Part of a small language model's weights.
Size: 12 layers, width 896, 14 heads of 64, MLP 3584 tanh GELU, vocabulary 32000, 146M parameters.
Architecture: learned positions, tied embeddings.
MLP neurons of a small language model. Each row is named by its layer, matrix (up: input weights) and neuron, and shows model dimensions 314-409. Each number is 128 + 32 x the weight over its row's rms, rounded and kept within 0 to 255. Numbers have three digits each.
A block is one neuron, or neurons of one layer that tend to fire together. After each block is what it responds to, as a language model described it from the Wikipedia text at the highest values.

L8.up95:139071158089125114092155130121156134137130055108095104103079178108110125122124169124150133080188133130125182124144117149128162170113163132203187072105148123167116136072139096147164115133104103085126122079192156174025170127134101125202178118162125140100107122121086135140067137134138156151
L8.up2336:141114154160174065139153114143104126120133151196139170093105161126111109151084161214101100145168127100160133089102127084179117106126159154149109107099141148112063100120161129116156122137108137175105129133133117127131100134075117120130148106139195205134161150133124100138147147126130120134
L8.up2475:124157139132150097120100099108125079191119109099120084103102128109089098144076134119139131157155092112114110154148145105179104109185159151111171130113150169099108114076128116158094113143066128121141109159104190213085116104112174142169145116186122134134132122135074123214079137162123151138
L8.up3267:100157155177134138122172128116119159129150127118125148136168163120154124130099097114109138078088157131154151154133129135189119170109136187168172118068115074154093135089129159162137095119138195170072144109154183176139137117089156096192091087133117194163144128120125082163095138096087116149
Responds to: Slot before a bare verb

L7.up32:143165160112068143178123109126100172141130074073123175138161081145090101120096088130113057089105122139098155109126116188103196130151146131133125074167119158160117165085105068155146096133105148141138143087204072188154125142147118163151121107178107155130099128156133074144101093154143112155
L7.up265:152104100176107130190117180139176107130108099129074109137122138160106097111124081116061111105107125095143169106133168161154170111118093092143119133135162178133113171083129079118182125113131113182101177140157083150191177192167087170127157141118073082090161110100122128073144113143132096122
L7.up693:074122143147136155089096114136117110159116142115062141163087102181088125148123136137088086117176101085153123174160089153144169158057171135119167120138131142167024124103189132161170064149138135142104143134145170177114126085104089109134089161158082145138164156114112104119119138140088159120
L7.up1065:183114135185072160141124143112133134148126115052137148140171157152110119135122093153135148067141141151142088093106104123101102162138131104182123154184144108109091132102123102090181144114060095178139180137174084118079180129134196067127153102160077112093148137104139196095116101131126116179
L7.up1153:155152129151123134128139124163109154110154101165144124098157079112157094134113126145161144176137078139128103155107132096118135110098152124112144087164119130067103056080159130095150137090156121134175198128121080141094137131095163162075158227135100056156127136123116112133138067150149077129
L7.up1583:129155147135099127106094138137108137097089124126101162139124135104143116185169100098092140047115086131156140182146127153074129082121127119073143113115137157161112093126095181101118116126131137178084056198115111147027115145125087105140162095116123137139136106149090109060097097062117127112
L7.up1591:105152128129094103160138177083119142095128053132123137122135139065168087102134126179118071183156086130142134126097130174117161119051079142110136112145079107121130135114063136130102094140104128149145133165131131170146202142147088094150199185187109111119184097125146100096112099140126167106
L7.up1841:090143144142096069125067131103107103103119084106097114118128132135125092152149105082089143143091130068163136095156071130102153127045147114078120112136140128162111131120122129127160105140158155140108122181134102182047169164156051133149151099152129117157119090131131094039082086107112122159
L7.up1897:092109135150130098117072113126087118126084149106190126075130152136081088120157081103109140102194117160122155203160134166084190099115174139094172089108118175141140126120065106108111125079110154098136108157129151114108106177141070140134163124169119154157154199127115079096103067141158122149
L7.up2316:121086131105095049169129106099127115132089085083083137120120146118134093133189063169063110151086119113118172100120156152062143136091139143101145127122123122077117077131056106106116123116151108129135147117105132141038212123162090153118123151137153204090073115187045133099104153104066120162
L7.up2335:058159138103156147130066063088186114138100129166114110111128128105099084167114149115165149080104123164091090178152111108154104118126127100105099150160177215150130146089155090142148154125153127160158050142166148086105089183182114051092163097111099116160081088120171180116147148050154144138
L7.up2438:102118112138153117124165145121109095124084145185164119108152170142090132089103127073071151083142120125124092176178104121104149070098135174211139152060112113125161101085134141145126088116095027086155109164096075121176140099183148090104136130119101059099135119115189167132047115117117094134
L7.up2509:075137073157079181181103128168152114114120070147128159094110074133128130145141173134066069101152109107126165144098127089072092113140116157111159153138190137160095118093157140117129123109120132131126143140142152128058159126081086112181123110113121084069101132084072060110112116087158083116
L7.up2724:130181132113089157102178095115130164126136146180140160109148116132085091133126131131128098131125083105149158098107128123093194112144164140160101084106157141109101158112161150101139075135115052134199109135172141116054077122108146116148090090125121127103106129118100100156126131116105088166
L7.up3207:123158120077158122127094131129069112122066121125162154114157128154087088130156169117085105113157121114166131114120133121052135090142122087162172163135114119130065104084173091170092152120121123151169125156108145138084173181161100076030111149137128106083167063139079132112111090068128139132
L7.up3304:167133145094143081076100076060108119134143130131105126099138193109108162136125058196180083135159125139139123156108127139149169116135119110123101101035170197127151073115111129050153159122091113139146132118117157115114087065153184112134107173129138140157091101111111118128134129105175132120
Responds to: End of subject phrase

L7.up145:141159074072210177146145184184155097086138135123153150161138094153132095200117111135098114163133086088110106181130108102077087119138116154156162148113126197148122100105120174169183135159190095173144123057172113132113177152140118132117172189110200079071048139185139122128144172146133156204
L7.up773:153168132134124115114143107045135107110135160057172161088106088152149115142137127117149090116106168121139127116113097169179155154191155125144058126098141157104143144088121084080201142090117111161156078099136147116120143100107108161105125113127178131118134056151174142084129089130131127166
L7.up1114:094130159189117156096139087153188114098096154136099152110134068156146129136100129159143113195137165173130118124125159101113125112137102091110118132152089178187174154110135082100098150155128176143080145110191154090135109151155166138141191106139126195172063131178188136112116134154172140189
L7.up1150:150102148158111186144142202141126043113197124166095143133170167080134085189133118132088121117126120177095136147090172146100141150102104158140124162134138154205152137112139117117117128164085073125149188104135127144160099112127152154115128148047135117072153176157116093136119123153192170151
L7.up1506:096119077165135144146080140169117134116158139111188120084149085110102112199110177112129115121088160127088160132078140103155110176132065083119167076162154113102161118111132190144110074117069112173169095166108139180184100130130155138077135089153112087123117172071115162096079194138124159137
L7.up1893:124089131147157119108110143198151129105090134143137083124143180138133135133082122116155129128145157110141100129091113159117117108097171223110082055122137163116124124140148171171159118099112151143112096130121085105148150074122114118111091095079173143140149128151130144134120141098140129169
L7.up2367:135106105128113153113065174170070143087124100136112131084150124099144156147123146110097088183151121162126132194130116111139119145142130155142130097153110138120129106139120059114109078153160155127160186172127126098243161165139160108151089125131110153103140079141121118121088148093156162169
L7.up2775:142208131101094203136078124156133111067181106159175108154211121096165153174162127127131149153057088137139091159135071154133112126153165134124097118186087193100116115130128135061126163100180166128120187177092111051151136067121122138138100145114149114132110145104126110100143169060088169117
L7.up2847:117092120151077137141125124138073143085085039159077151121168118115156120093122139098119144105125146143155094128126134173179159109103154120119114079131128115117119136079094141160140122144103215146077107112134101187102162134113140114110060142126161074109072093107186120122111175084137145147
L7.up2943:142092135103180169144128136151093124107088093089084135123147148128110147098107180158166129201174150152115113163140107117147106139092129144114126134181112150147123107094167128126059070114119133175117139165126114147116146118183112131162112113065119123198099121128127095121083146123161146179
L7.up2950:157151105130121099061122215112104164121143062150160119150165208071158145054114101148223155122180124113088137123126155167145104130122158171135120102129129167142094139183099127156138136129117074139122100137098136105125115195116122076183061130137132114151140082149173082112064092130130118155
L7.up3240:166104112144164133128107062135109152125105101151126181165148171100067146159116170130169151146133131091138140154185181104154154107186119090218113107154129151129106134158185093122151141125147172140110128098126168130172152139159192107098145115108134145117192125155142093149146184118159140133
L7.up3255:090096174046146127081107097086098139193099107089132140150167044162113119192087182157117139036106122146143138121148139108173144142136168102166144160113112114112162144143137132108089122153124086125072119142153187132099123167135143131092144166145158104123128146124175136145000152114092098111
L7.up3371:185128141100142125192111171178118091100107146122094133100145118127116098097150087060099106099119051125126106108165149134132103132138141139145135109129167144093158138159121115120065078135150179129117157149161114132131132162133195137083132088109166128161105087136148120134101118118130180168
L7.up3436:112158172098139140133153080125151093180160115116096118100139154152141103083059081130159137144128136098173118188173198115130141058143129153131163140192105177135164127172120148145106106137140166156218110095092130124094156124132070091107146148105127150154119088086189109207174103082159231127
L7.up3440:141244103121119158187151128129115114078116054149182143105163139171121137137062154060109078167195125128166211158116149075142143146165098054110158155086160146148149110097160157204093144137186120148128156146099092100138101169139134134135140198144111136118100088121097067141111142047097087106
Responds to: Name or acronym introduction

L5.up1684:158137147117159094063165174114120097121190130091160140104122127114072125126137097133128093178131157148144120065161160151152115136172104132122069124076133099141140071119145139089132177109163114135137158209118088148087127169127166144099161051202103156098111141121166155140130145149109115108
Responds to: Mid-phrase continuation pieces

L7.up21:122078053122161106087066136129100196120112104188131135159180115084149136131168165143062115105115085095121089059132185091086080108125062202094161158146075139142158121173091084123103098187068208157128119214159150130220126127092058109148196144128105164087108166120121141103098157145199110123
L7.up495:090167130115148122166128127140103088177098105173106166073138126101139073145170148156086127154212113155106133073173126142069111129137139167127143124132130160131179062173119122122130126173136130142181096198080149136181135138104147119137153064079162132107151070106078123184156139149135139166
L7.up683:153124125168080101132124143136155062122175149096134131137128070118161111125173152120108153163108121117106069152124103155120121089122114187149150098055146143109089154107114128135146144100165145140148129119168169174169071123129132134141115145141135140075132143145126140140142143139149093138
L7.up1180:105103114098156127123164102111139074134114173087155156120095103046152182087106043136158183180201124131121123144116137159110179102119123142124122174161118108150151129126110067097135105114187124134130110124107167132128131118123125193152060131044229176136081153068120180120142126108109136129
L7.up1192:121110116147190098189159091167135181175086156142135146100166092125135087126139148118151165133104104108120093101119165132117124136103122122083141119180104120206129189078130121119153173091208102118122099176161150130097128157124165109096145151100119157131123123161182092131185120085083076148
L7.up1201:182144158179120130112115176152139070124086119129141140102114111085172080150102154108100143187099078124121158210101081087122165098112138115145131059119177150092128162117089122083125094076151132177169107165188145146088136085061177086122140189127138128203131137144140135097165071112172128140
L7.up1204:088125123095182175118149130095123159106158177178108114123081110103121126136143114085176178118079047172147124150108056063112143108122112135136109142110105085189110166132129143171123116104146087111136137139152146098112135130116155120112073140140152145146111186108093156178185085128119130158
L7.up1326:139133140137173107195119084139066121109161125190176170179074133104138088145132191091164127101153159132137078083158162060190077089111099140144138077124125090126057100161114158173134180092152132163152134131129179084141185161099138140135149095116163116085120143100070132093111075184110072133
L7.up1600:120075103143172098210130134158125116095119155107123084156143078071119133109183135126196102101128077152198143116181120133116096145179126141110112177158092118146139167113157090084091158171074142150121129187153110093139123093085113180080141073149088137104138106120130176133164125160134115089
L7.up1752:151100112163108129189146092164117107135094109110076152107123095108148104108148163098095150175152135183105120151085158073102119175129080092069185125152135150091107112116130103126118172084166169162115116119126119129159079120121155193122153140147097143132137134086169121197054139144098060167
L7.up1817:143085120097141073124132144135172076109200117128062063171120127151092127119115152155164092127143110129125050104102121130129125163070096170127134116142173137171082090138148191084165095053162144124157147148097110115091116086115121098085099140107149187132115122168145114126124083110109134096
L7.up2495:140157154082196117105110084069087122160114178179177127151104102132150069073187185089161164100137108161107077070137126091147107168100120137160091132132090108213179144086122071136166153093159164127140085149118160127090123116115121181103171077174060154134150148132101111167146068089178084166
L7.up3125:100151118125162152154178098159117054110105101147143172148041096169137146136199089106068163118151127159105116124152121103159135099068115096098087061086162115098095119100083120091173138151127122104149152148162103189147144103101101113113162125136162173132178141142134096179147087164164142187
L7.up3419:098096099133188101130082117050112130126157105087134137136095086187151062133172128136135051105080100130098119079148205135171162132125131122149105158107145070123125061133126149099143161120106168096124145138121152183153109151158125172120128093142121115098127137107140140140179140139192127205
L7.up3507:105138089162123076088120130152127131149128175148135152129079121101088151146146182058145133130131086153116106099161127108130086115103127155077154148100129074096118128132138152162196136069120139108100118138154148153105105173154145143112140138154170106108141174093134126181152050172163107186
L7.up3531:170136063102134086103144169135075080131141202067045164115126132113146131086152189125102091138136163134142077043118146106093175132088167096097144115151141084104049126089117132132147114134135153069124155192149159126209079128129108139156144072084098199100121151138164106141074066124125138174
Responds to: Mid-phrase continuation tokens

L8.up417:153151168130157117151100113076184176117077107125099131132143191122119140158118171134178145151184149121131151211146108133164130080098167156102094134100164155116114153158191113151080110156115180194141203115150160111132145058144142106118154049132084132114138130117153058102087087115130192164
L8.up1943:167121144173153145165137100079115154101123110123171094126073182092125116132139158125096142106047163113126127093115120124144146083086119120096127100083159156103136215141077121094174081116102136115091196160125132187103126137087133114082108164080150140135120163100047164185127098159092085119
L8.up2184:131149152164126129160139135150099207068058071110132079189183187131078119159138135179073113137110127128129134139129106156119172080143122130112171121117167125131123149180098082115144200153108124153106077167137152149128199142085128107128139099110125087132168137139117069157146116164175165136
L8.up3500:126149155180161135136103100171115093111130081114091133153126147099108110117119203152092136131084175090147125104199139178101143124114112133065168152084140121146151126205142074108143170116139173136098156183122114135100148133104143180113174064043145131134139134093134135108152082118222164108
Responds to: Repeated list-item starts

L7.up34:105114058135094106078158097102098131144135167122109093158122150117119145193162058188097153089085156111141176164157176134137140146137104176093160113129119128129136052096118193090102150103158158145106123149128168166089075140130162252145078155078156118149123156093077140138119055142105141172
L7.up224:108099145198117142150123125116131140079104048143058095121149138112098078118099176130132173136094148109146154081134132125129098075121098148086127125106137193130100161120126065049125198134136172177129142155104110172119150136148143171144133103095119105177080139135099148145173086121133133121
L7.up279:142139145138132088114118105161158186120136186113074067130182140136125150116096133109228086124133132058125213112090051113190149093091126155092112143128131179120143132121137129124131100157147127120074091167132160182134209079104099132124148199060133098130133113134126146131165091125136113086
L7.up449:176110128129139168141193157084141125140102139141100107152146148062129119096093156137146097115081166159157108157159163150139158076101126150140082107098186130125120130078130143118126166153095187130115103135069095183076197075167156169066197183139178127091098121081123200107095072157089139139
L7.up744:135116105161024148114114104056130141121132199118173116162166112117083193143096100166151082112133108060139188156141160110157157136117112156073151135142067154176145124164126154143152113142142168106054137079129119106189110173158075095129104084105125139143157145139102127096101145084113127160
L7.up1671:181158115169114116110116139120106148112143081112148185131103126061097159165090151136158148129086137121161161119158171138140112037136129125057135153170163115139049150111146165138097177151117145140106100123069132061093189086117117145107141065117116150098092097141095113117145093135148155152
L7.up1818:154109120149117162171143063109112144114092129140120155163212135118104130117140175137141118155099151095117132157148148115100155072083125173108122107089146155132121151129159096119120175174108187170121134168128071159091144106158162165069138123067127083138132166099140160186137065092119155115
L7.up1889:095138147199126132152063119117128140108163107132111169176168118079124137142126206177148145105116085131129124089091141088150145083122095180108107161078137136164111159120119114058102206153152214113157096170161041139086189119113132134146117082121138128176125245113109128161137119163167153103
L7.up2133:146100135173152066139113147100130102109153164150128140146114130103110129163112143162107190157143112113086069135159104139099122124090131140134198125085132114130063159088109058113139210162076143118107131121127157103114176137172156169118129116143170118134087122136120124105144092153179109124
L7.up2263:156123057145184109194081111095144126187158119140130169139108115129182148113167185132093133108195170157165153044167092114085146047098130166102118154156181110158206140105106156126126110123131093176180091114156074131141115117185124110158107119076066171099172114100106114106123140165131143198
L7.up2277:123144137146113136163079091111123104143160139095130108100089129136138126139132073099138164088116114196106151160179105131157181133145050115168117135103177119136157131166117158199123146112205110141090102095072144182131083110097122137089142131146136086192098099127147133141107118121110148110
L7.up2451:113134179174133135149081134184127108090099086139093133133168139103088164155101156140138085115140078090140103158132151105123132153129154181193133137104103178139073134140170127140144199185177126150125075144129108143132128154091107080128109097129091090136163090114156157090115026143125082103
L7.up2461:161122106134135164150145090126124161163057177100064165104197184115085153128129163113144104158096112117125104183132098137111141110100148192081135120155121165066141157105146169117109135130117117166039117156101137133111172132115119144049120136067073085051050139150119158140103137099114086114
L7.up2789:156125097124161159141136091120122150133129082162090154126155170112150117166153184184169145194088162110096098149107127135138167124164161197072123135082109110139143135143089167041101144158103163105150144140099120104122122113128180198155144123090133153168153182158101149149121078165088121172
L7.up2991:173077116144147153148132052128103132075082063165110099144140148093159111117080076137156100117093143110113177139062105086134151071132146144139138100104121199194166176067105092142141164163096169106081196099049118148128109061083143132136104104162145142117148133191152060187149133074101144127
L7.up3323:160119114176069125164150101103095133093137209121157118133150135122151118148133163153114126101098126121089169072148126122124173097069155163117160136079108216141106185194162193151117152121043167127096139169127108137138169110111165104080135124068151088127115091080092140161128083106135120135
Responds to: Repeated list-item prefixes

L8.up221:155114133112145131174142061116130140091172146121155118070139129128148090172094142103144186127120163126165111123160095166143144108080147153056114120126101153193105187182103091176147106179182159103086130090163061119184155138187147077135122175162155152100174091089110141082083108111163124089
L8.up1788:100139096184159098126169123165118103176154098182115132151128102166102122121095106093123127115106180126159100069111151148111128173124121119103094143166088127198152135094137147125110109111134085136116156121170142085141153115155196136147147111107120167149111173103074129057084168068098184137
L8.up3048:092117082165106096133153139164106137089156117168133110130130230069077063117137217118109139106094130154154189146147138078072134116145187144133111181123131117099134112109117162082180154117135144109077091155123158160121114072162116162132173189154117106122130128074114120100140161104048131077
L8.up3161:094081113198118154184126139142181072140108112118071130167162112107064116129121141098081182104107097137114098108140152128120152157076106120103149131106061159057113138135198149134071136176111150163070142131151131118120115164112194127156146236157146147106097124081179128147133196086163139136
Responds to: Copular verb after subject

L5.up25:107170145109136162082126143182121169099152154083146121151094153083085188137115099115133135183093103093147065149094124125167161065174118123155088127122167091158096134129117095123159180149189190159164096102093157141136115118061089189123165116089130105087119082137159093112131149094183160122
Responds to: Name heads and acronyms

L8.up970:077125132146136184121112144170129101173125096097120129174122136160070084084150144111105112022142150124069145093142087163148104216079089124117154150153123163161070137148148114136093074109155176117111131151097130143106107133168144157131149109143129131116121097131103146162116090134131150126
L8.up1908:103154158154105207052128107128103098094124139157143176122147092099108041168151073142101134072152101118153159092109076194136175128136139110186145113113138105168052089062116173132110148111091158137067070116148164131122104126125116122136164148122129139097088079084102112086084073099101093104
L8.up2102:115154163148112167117095105084123131059111098088169149111138164132107106165181085086102100128099111091128119126136116163138186099097146146154091085122123161186088062102147120125153098065148143174143105161140093171104127098131086121144132128147145110164148117114099126083108110099113118129
L8.up2722:137165121147113103113182153102143159094111099149123160128180098144107117114100074130103119161109102110143125144154099154159090107137129085153098087081156154187082167075150087115159109185120101160207126121135146140105120086145209095133145111082150167135087124122137161148150186137114105123
Responds to: Subject noun phrase end

L5.up3417:118122144123119103119163104155096161115095125116140123118124122147163087142157114137121099156179184168153100121049094118121131098081121132106150136140170103166209155128144124113122142131162088099136105083086109150167150090097135104167125113102165142116152092151153118112148140108162182109
Responds to: Post-subject verb or adverb

L8.up1109:148144132117067111099106116114147149143125111142095135148143100093136185167104173130168145158147172054111132152151125146138092121122153171142183148145068122197131151116232133090149133103128156120149091158182091119129144116198126145148124118090139079121136136132119135095161219141057132153
L8.up1205:125120099143111138176130077053093061126122165160121063132164153129139149153136117132186102102080114101138121126150090098085153059160108061126163132160140139142120166047119062113114207061128089160129125091134188133096125161098128151202137127129155136142068165094163135155084111111124120141
L8.up1597:144089165145127159122113183117145084183121155118132128104112124161026131096067120159109066146156161020120117095215104129137117098148096146096155095113128165154098157046091163171125153184173239110112194130134184141071167104081104087118125179113159146082099131122106091164063121089101105174
L8.up2219:101156136126149161088136097169156110089203086118096131083144111093060136124090113170156137132129079183146147107109121200105126135097175162152128139135140124174129098106147203154110157116129092144123096117142068121053194111137110155186107113123121094100155094129201100187079112120163185175
Responds to: Parenthetical acronym letters

L5.up2842:167132194095195053161109123141134120132131164123047156074110129126155120152156098140193122180156221135167127080157119150128071144114113128127156162071141159164089150086139116072174107141107115103115109113169136162132124132128189093140122124139120157105157146102082116149155167121097133166
Responds to: Infinitive marker and modals

L7.up575:127145117171187101173152156140068063125136074156105131100138155112099129136141106202170105151115205074137103060148135119117150156067186134168133104157088216113091112124114147087101162085136154147136131127166150095074118102141149081120185103110132093167155145134157132092118159160121103110
L7.up909:097141156101171150112088077085162129139151103121127151087106178137081072159143144150079143126169183172106108116126119134101026117184145206150147127119124104119139099095158156116103156118151150093133189159151181156106113109142137088139109102070103103109157136166153106126170133103156111106
L7.up1134:107149138114125128123129153103127155154131106087158163111184157072088100084114085160079100151123158127140161152129095126069163150107136189133124103149158107116153139138161113141187119150134122153101046106157150178177157107106147179182184123113102154193173164127119095104127105168110151191
L7.up1556:110108112108187111102145112142143224102054142119145180126134133113117118179132101141116134123130128110098122154168163099131120158139193123126137152140148145169178118107227157141114128111130117140068141119169114120119157109122121169077113143088117163073138114146180128198096075098127141161
L7.up1787:144182158142159076126116141113111121140124106116112090073137149155130141201150146162157162120168156113131083136175128063174057148151135154163185120074118091112144131105153138140181124120144125104108127133110186152085105159042158106143181095137109150120143130129101134089133094121126170084
L7.up1903:099142122170112095112116155143130123138120163125157124121152090155164133173097145074143157158165165094199154111155156083114124094140149157157156152090084098182143104082143098129198095110123169097131100159162165163073132161121191139137154088186128150188100154158145130113142117107117154158
L7.up2317:159140123145170145150173115140078116156076171164128186091138104162046094143121104160106132131117170174181081126116077118154109161157134170065100222169121141139129105123098110113122117092116124136156177136114082142137109139177146118122174113127071140128105116104120156134098152124116092163
L7.up2580:114165148113164152056149121130127145134165094127170126158090150113118142109067145124104160112153091110141124085126152060132199134113133157119107146084126174106105191165126152191143145140113121090174162126133122176128205158086100087127126169122086135060084112165104119128138156157171140164
L7.up2628:155169125150122135106123103128117145145121142102169099113055158138131166150122160099104184142179133114093136145087177153190110150076127111070172154147126074193126098072165137137104105067157117140139186103130103156124111205097125135158175104060098183148172054155115090129129121145112136175
L7.up2822:107130130162133161137115116182174069132109084191114170051143052095054110130130089110146151087178134162165105118104132137085100072129129124170141116130137130142148127141148109123069132085105141157094146167159146120103141137115199122156101098117139112135141172131115137107163178106130126168
L7.up2849:193179132102102150141160131078114175119072066129124178104137154136103171154102090181114128147129118147096135134162118195162069175133134130155130110150131135085125093124174134124107112126120135158094114135180123105082086110169111119175159092109126144123140079075134112125157130144076127169
L7.up2999:179065130185173128142110118135092119174135113135214144159173180048107126147113111139106104120140196173125143087135089150182108170096147094176127119139157089155127143106114103135184135113103125160162141078167155180141146092093167172142161151151114090126110130149114136134151140125066142135
L7.up3238:101097144129138083145147111140153091098116053122141166071179133147133133162101096118094177116152142111131144108139171036089145184119142105139182121169133080141165142097157146183106078092122125140106152126115137197126134123178048147139170079096113137085143128097128136169094170132186084142
L7.up3425:060112162133095123122115079106157094092144165119214114120048125123132097081145118171077134113120100118169187172158190106080116110141153127127131129096190146109169102141143071137151072120121091130146117106194145179197205075140117073094114095104094189091162112149144171191156094214065149196
L7.up3541:141171112146138099141112090125106136074138093112122191125125137187094119111056144098102172082116166098182131083155129174140142172105091132155107108111195138117101102096102072145143084120153142063108112091152161189067140103114079124106159037132090157132112073161123184097135114148139120157
L7.up3564:146154154118129103076084112116120086099127139111073141170205141110118140135103164111167123077093203126191155170124126107135129132150107102080190108122205134179132122114131104111147157148077118131158143086093145159076106097122126111124172133097133141104118091134099128187109090073081112085
Responds to: Slot before base verb

L5.up2266:087129155140046157086134089083136090188139108127109159127134112134083115126112120140106155132109095151110144188130114067169134149114155122126130069069172124170084143137192150184136180135168113174159117132083145109086135177079168107107135126129123108114145110174096136138096167144136121170
Responds to: Repeated-name completion

L7.up199:168196125118148139128112125134085102154169127153102173090136110122168098168124137183129103102120109056173095109128130094098106145152159129079091178133109121109174096140091201151102154067123068103103150096065165122093068160156206087141140110137109171090142106110118121096129127136150142072
L7.up220:125109106130123066170131103081154150137155149180149135171145123111083098164129136141149118127114120148122101087147123089075138115131107144102095111099114168086092134149116176139119141172151141145186130167131157112189081109179175094158168173134078108112137172136137110129190163134161132164
L7.up327:134131171112192216053140066146134144085138086133093152142081066132092148185167138153157129134127122171121169099124153127155126186088189166116117137158118113161117162149133125140135102176111143149082150097185117133102065169109169169134160149101184171092147151069150089149093052115117152094
L7.up782:169117144142143113107118133136177139102155133171098157075086100074136140092126178094144142119170141075159146172077138153109104085097133133149118143100105120126105081126062154138105158150158155131118133126088091177095125119152184094118087176146102084099099095126122055102177148108128111168
L7.up961:109107095180156085124146158144105133108078101152191113111132072175078165108204090114084140106138169118112096128108120165104126135119111122092144130131112091173176160130162131151115147175112110091160104116137101114087114168121113124149135177091102181089081134137143195147125178160168111134
L7.up1067:149128107151118159160135166167106132160159152179088134159202154116208105129123112129189126130166156130116087105131066088124111144127140208050170125116136128076149137094140106133121122104089087093107140167121085168184104115194146149112142094121176145125039152173077081139072118170118178070
L7.up1284:142120154109124095084160163140090154141155100133143156115074100112153109141146133220120130124114094118123146093129067101083125129116079120116185087163135160120094127086106074169162106162093060130133121083153111114132160116099109081100108146096095178151182117186122106127159086081135168126
L7.up1299:142163100150099151110109082173143108130119150084096138152115092095083097155135156059139097104124139142209113187109121211114112137143167162168153192108121205111070174114136130134128145146119099162111112128130158109170151096051161106106140121125111157087096135130154111204181154101155135105
L7.up1311:080144134129180168148122094153125067095077142100131114148164120149048129126163162159139157170137143087137125156140187111096115134169045162067130145147145115116173135156128174115174124113149159130168127158083129117118094172177146144073136180107140112074112113128100160201152111129137112142
L7.up1512:121096168073150054127141145134061109115118186145179165190134164115096137141169096102131159109160144139082075139103164103134114078121126159123153166087115075123159068134105144079070112110172157087179113115106152109170148210090146125143202069162103123087128153152124044085129112121150124160
L7.up1989:136141134171144066120162109157154150108115166172183114098117089159104150195189097135126142135229170105191134092150090156162119074096162109124138129200179088151135128085142134134125163140111152079118150123106112100106073108168158120102118108142147140124158089126150137100143118117144113091
L7.up2039:106084154095107177100128125115151092149084146149167180113070123126146157201128094112187120102108118082138097140156076193132142123177092124121162094178109123113153112109168190128127115123130093186157111117161102117114120148168146123144154132121168134085126115156208110119135085174161151129
L7.up2524:119133109139129107079169119143153143116142107065134146124157130165104102180117104136121116134128140111145118136143100046103086137150186141147154118183137090198158132041151165160132131124115096203161149102131129129181163166086128069156131092097127145092118123121115110109083149159093175155
L7.up3264:112066181161166153092127134087139174181095187124125118195164084176171137107178109117110106096133104202131126102151137150142195160158101132103124099173119137141095110135141178105068139157165158091159088148176111104137105155163188064100188149069091149101178135171144126128176091149096175076
L7.up3445:113142137200133146136173062145059129152109158124131154159074134151167087134144169152164128084124097099096094078102185135145108109114171173179147087140038177180140099143097137116172147153145144097210164113114110186190142125169157122133166169109118130119135136159061155104128132175148133079
L7.up3499:158081056143170144135103134159142175133113105174153207120199077132207116127148110086125142121152111117111180094141123133142183112144160040081145146156098102090185119104125141172114115136174113123143140099144175118085178132130122111087189141115130127123126181164086147148161159100169109144
Responds to: Predicate after subject

L8.up1346:173104066147155135195192186153135133097119117188126170092116175141143170125141184150116128109163112174102150144102137081129148135140160128165145067164122125145188093119143128110132107120126171204086129093097121092119143170091138163132068190128102127187101079107089062162218164161162110087
L8.up1468:120114107047127135097119132155150084110096103107141144112147127155165114132127122143134071114164089143127126208141119114144083084154163126131110142087102126145144226135149120188133083121164122123131106136051121146117103088065136143134227112136117134123091070165095137161199118173164080139
L8.up2117:126162115116123120167137217172095134095117107165145092121106134103149158135154152133208131144162145085086073116087121135119122130207133107115147160118118150131103139147163173140056107178047134142111067185131145106132159193155171202116164152123124085180111195159092125144124134108097134125
L8.up3545:133103091115128093128136153092177099165110137127182171169097094114110157157161144132154112101121093126142106097161126096165130121175057120072123160079147124068114184142127099147108123105120162152101047094116106124112137112144108084128154070152161112105128156178109114099141157077100140075
Responds to: Mid-word name fragments